Weights of a small GPT-style language model, trained from scratch on English Wikipedia: MLP 3072 GELU.
MLP neurons of a small language model. Each row is named by its layer, matrix (down: output weights) and neuron, and shows model dimensions 144-207. Each number is 128 + 24 x the weight over its row's rms, rounded and kept within 0 to 255.
A block is one neuron, or neurons of one layer that tend to fire together. After each block is what it responds to, as a language model described it from the Wikipedia text at the highest values.

L9.down2415 [182 122 142 152 145 118 143 144 119 128 114 125 130 106 107 142  99 144 136 107 105 159 159  79 104 106 163 115  66 111 117 152 138 114 156 127 105 111  93 112 121 144 129 139 114 122 117 140 108  98 122 109 116  82  96 107  66 150  97 110  98 130 137 115]
Description: Opening or middle word pieces of names and places in tables, lists and credits, such as Black(pool), Bry(son), Mc(Hugh), Glam(organ).

L6.down554 [119 140 113 134 135 110 111 131 147 158  58 133 127 130  81 136  97 152 132 101 185 127 144 135 129 149 133 121 110 132 144 122 108 129 137 156 148 116 128 151  85 160 122 140 176 161 160 121 135 101 108 152  86  97 180 144 170 126 142 131 129 128 163  93]
L6.down575 [120 135 145 138 107 151 122 103  87 124 138 153 147  89 119 101 110 131 127  66 116 113 109  98 108 151  98  62  97 143 159 142 115  94 118 115 149 145  89 148 128  90 125 154 108 121 106 141 133 143 153 104 143 100 105 115 102 104 131 101 134 143 124 126]
L6.down1225 [144  89 125 125 136 148 137 101 116 131 140  97 118 123 118 143 169 124 142 126 106 146 127 110  77 118 113 142 118 133 130  84 137 101 129 114 109 172 143 116  74 174 135 106 137 146 130 131 147 130  79 137 135 130 139  90 170 127  78 126 149 131 133 128]
L6.down1833 [128 139 165 137 162  68 111 146 146 156 134 142 100 133 115 119 165 101 135 164 142 145 132 148 101 113 116 171 118 158 145 107 152 116 115 112 150 113 160 127 142 190 119 122 178 130 140 153 116  97 139 165  78 122 130 114 163 115 128 143 150 138  95 142]
L6.down2515 [ 96 115 146 127 123 116  93 151 138 134 130 101 100 165 104 106 144 126 152 133 143 142 145 133 123 137 135 117  96 151 138 166 120 129 122 141 141  93 145 146 120 121 166 173 141  90 124 117 160 120 111 151 136  90 136 125 158 132 155 138 105 129 125 128]
L6.down2689 [132 137 125 112 148 116  96 116 147 153 136 108 155 140 108 121  88 139 132 105 136  92 160 113  86 147 114 108 117 128 151 143 131 153 149 105 140 117  70 145 132 141 131 124 110 146 134  99 113 147 108 136 111 107  99 118 120 112 114 115 151 127 102 114]
L6.down2833 [ 99 123 180 124 127 136  88 115 141 115 123 115 135 132 145 116 129 142 134 119 139 116 174 172 126 192 150 125 116 116 138 130 127 139 146 115 151 171 139 167 117 137 135 143 125 103 152 142 125 122 170 149 146 115 156 137 164 128 171 121 154 157 160 101]
L6.down3017 [110 155 129 165 132 165 114 123 143 130 141 128 154 111 123 120 137 130 143 132 123  93 123 165 104 114 131 168 115 147 161 143 141 109 160 143  91  92 129  88 131 140 103 118 145 122 118 117 103 151 131 155  85  91 131 100  88  77 141 145 148 192 100 155]
Description: Inner pieces of Northern Irish and Scottish place names (Armagh, Finaghy, Ballymena, Lochridge, Clan), plus ethnic and nationality words like Irish, Greek, Muslim.

L9.down2716 [113  98 137 159 124 143  78 151 139 115 109 110 163 143 121 141 122 123  66  98 109 158  54 105 107 106 118 114 115 121 111 132 124 106 137 130 171 102  98 122  78 125 127 115 136 189  93  92 122 161 110 147  64 108 149 117 114 180  85 108 154 149 114 107]
Description: Tokens naming the reviewer or outlet just before a quoted opinion in reception sections, such as AllMusic, Maxwell, Eurogamer, The (Daily Telegraph); weaker on names in cast tables and citations.

L6.down165 [154 112 124 124 124 128 115 130 148 143 112 132 129 112 140 125 135 185 168 142 139 159 128  59 130 135 101  88 132 116 141 158  68 150 162  83  99 110 119  91 128 106 118 198 134 112 152 127 124 114 129 168  97 114 179 135 126 154 135 114 129 164  83 126]
L6.down364 [126 124 138 178 160 129  89 181  94 152 124 137 147 109 126 133 122 120 130 145 133 139 124 108 134  53 183 132 134 143 107 125 133 135 153 127 112 132 120  98 138 142 120  79 120 144  97 127 104 128 110 153 137 106 167 131 154 109 102 132 132 147 108 118]
L6.down407 [111 108 132 172 136 102 163 134 114 148 146  95 130 135 117 119 180 135 102 154 165 136 110 113  97 134 164 103 105 163 133 121 113 135 140 167 112 124 135 128 136 130 162 145 149 115 140 122 132  95 131 134  90 132 153 133 136 105  83 120 108 140 120 116]
L6.down856 [112 133 131 106 152 142 157 155 157 152 103 120 136 164 140 144 135  95 132 107  87 130 105 120 141 137 143 168 166  83 109 128 125 127 111 119 131 116  90 106 118 116 129 147 101 113  98 121  90 106 129 127 142 119 138 117 137  99 130 175  93 104 111 111]
L6.down1217 [ 93  70  97 144 153 116 119 100 114 134  96 118 130 151 145 113 114 167  98 112 133 117  98 119 162 124 105 153 142  61 124 166 128 132 118 101 116 151 100 166 108 137 176 147 142  97  92 168 110 145 109 168 111 138 139 136 136 105 167 134 143 138 121 104]
L6.down1265 [ 96 111 141 155 120 126 119 105 176  34 123  94 149  86 145 128 145  92  99 120 119 161 126 154 158 133 121 127 104  87 116 101 137 118 136 114 118 141 148 119 129 130 131 143 145 145 169 173  92 174 149 126 102 116 105 185 105 112 143 150 112 147 161 126]
L6.down1360 [ 97 155 125 148 134 117 112 151 137 102 124 154 106 128  92 122 140 138 123 107 120 138 109 140 157  91  96 139 153 143 149 143 138 137 100 114 118 130 136 116 127 141 128  87 114 185 112 123  96 140  74 120  90  99 120 166 105 148  92 104 103 154  99 118]
L6.down1950 [143 141  89  90 133  88 115 104 148 184  94 113 129  97 118 121 108 108 131 100 133 107 100 135 105 112 121 137 151 108  99  95 147 127 117 149 162 125 106  96 103 124 132 112 109 154  94 177 121 155 112 136  96  71 124 117 140 168 109 104 131  89 126 150]
Description: Tokens in Wikipedia reception sections naming a review source or score, like aggregator website, AllMusic, critic of Empire, 7.5, ratings-table pipes.

L8.down683 [116 101 110 139 143 109 136 159 113 142 102 131 109 134 103 117 113 101  95 135 111 145 126 128 112 137 160 148 131 141 130 145 102 108 127 110 124 133 131  86 150 133 172 124 160 104 103 103 124 101 120 111 117 119 148 115 130 157 131 117  99 165 132  93]
L8.down1252 [129 114  91 122 131 123 132 155 107 170 126 142 187  99 130 115 131 109 147  48 154 142  92 108 127 137 132 103 120 135 169 161 136 119 135  74 121 133 147 128 126  99 141 125 167 146 157 153 120  82 151 110 149  81 121 144 112 175  67 100 135 139 113  46]
L8.down1609 [134 108 113 152 125 121  98 101  87  94 139 136  93  88 125 114 172 144 138 137 127 125 126 122 108 134 138 118 129 127 114 100 140 136 135 124 139 117 101  69  88 150 158 137 121 104 133 115 116  93 127 136  97 125 123 109 183 132 112 107 142 142 133 137]
L8.down1683 [142 118 171 149 115 127  98 179 128 145 104 142 118 157  75 132 119 110 114 154 130 126 129 131 147 101 118 151 146 139 121 121 149 122 106 137 166 104 138 119 110 132 150 114 167 171 123 132 123  96 129 136 114 138  95 143 112 125  65 145 160 158 115 100]
L8.down1935 [123 105  73 181 176 185 119 154 110 137 132 105 127 156 144 133 129 174 109  68 112 111 109  99  96  86 144 102 142 137 115 142 128 126 158 108 134 104 166 160  92 126 182 112 165 139 103 132 146 147 130 129  98 118  96  99 108 148 113  98 139 166 120  98]
L8.down1997 [121 138  77 163 141 128  90 118 134 115 117 116 174 103  96 134 131 119  96 120 113  98  96 123 135  96 131 160 135 130 109 122 128 153 143 147 114 129 101 140 137 162 173 163 116 110 119 115 154 125 139 149 116  91  97 102 110 112 139 147 113 169 127  86]
L8.down2849 [135 133 124 142 164 156 111 137  80 138  84 172 154 130 119  95  97 147 119 132 111  76 160 133 128 137  88 114 129 118 135 147 156 140 157 126 138 130  84 109 126 105 124 109 142 145 141 134 141 154 128 134 102 119 144 157 103 145 110 147 153 115 137  98]
L8.down3007 [119 142 172 201 153 153  98  67 104 128 118 135 125  71 119 106 138  86 121 120 125 164 182 162 123 107  93 156 115 120 113 121 166 127 132 113 138 111 104 118 189 108 121 160 116 128 124 129 147  86 110 110 120 145 137 151 135 158 120  91 129 137 120 100]
Description: Tokens that name or link a reviewer, critic or news outlet in reception or reporting text, such as of, for, AllMusic, Forbes.

L8.down167 [140  85  90 143 146  87 119 123 139 114 122 109 140 133 132 106 110 131 145 154 101 148 108  73 153 142 162 160 106 123 115 104 105 168 180 148 134 115 104  69 134 151 136 139 107  91  98  72 102 121 146 123  90 125  97 118 123 125  79  77 158 157 117 141]
L8.down257 [112 143 114 184 106 101 127 112  95 112 109 144 153 130 139 117 130 161 105 129 160 120 127 144 191 135 101 106 142 131 157 161 127 128 116 116  88  88 120 104 143 191 118 185 140 100 148 116  91 140 109 111 132 131 159  74 134 120 126 149 129 122 143  67]
L8.down572 [149  74 130  75 194 175  92 127  99 113  98 101  91 136  73 149 151 113 115 152 184 163 137 142 155  91 122 129 111 120 112 193 130 149 143  88 124 131 106 127 124 138 102 155 108  99 106 123 124 133 121 119 126 188 145 121 146 104 163 136 136 133 104 112]
L8.down1019 [118 118 140 109 144 139 160  73 122 116 121 131 105 149 147 166 150  69 164 131  99 131 122 109 152 114 129 152 115 138 129 117 103 109 118 125 146 120 127  59 119 159 114 177 109 147 123 145 133 133 157 135 105 158 102 128 104 114 119 124 127 107 155 141]
L8.down1148 [163 169 139 121 118  98 136 109 151 107 130 140 127 108  92 127 131 140 111 109 132 126 106 143 152 144 107 113  84 129  88 102 123 148 128 156 165 120 129 140 124 153 126 169 137 127 110 103 144 122 157 119 121 135 104 152 115  99 116 147 163 102 106 162]
L8.down1441 [107 169 135 120  97 126 124  97 124 101 124 112 132 123 152 126 136  92 120 146 118 139 146 119 156  80  96 137 130  98 110 152 130 116 142 143 123 121 124 138 146 109 169 146 107 175  74 119  94 139 114 126 119 140  84 105 162 132  93 136 120 155 153  92]
L8.down2079 [119 119 138 176 141 139 103 110 127 151 120 141 114 119 119 132 118 124 148 120 120 143 142 126 159 112 152 103  99  93 178 146 139 100 176 134  94  85 129 139 142 147 138 146 136  89  83 125 107  85 117  96  98  83 119 141 151 108 134 132 152 158 154 181]
L8.down2211 [140 127 124 161 132 129 131 123 136 138 113  91 132 139 124 160 134 165 164 142 191 146 137 104 125 114 133 166 150 103 145 100 138  90  68 158 108 169  96 143 153 121 104 145 143 132 110 144 151 140 110 110 109 109  97 123 133  95 132 147 123 147 171 143]
Description: Tokens inside or starting personal names, often in Wikipedia tables after a pipe, such as Elizabeth, Jay-ne, McG-ow-an, and sometimes Irish place names like Dungan-n-on.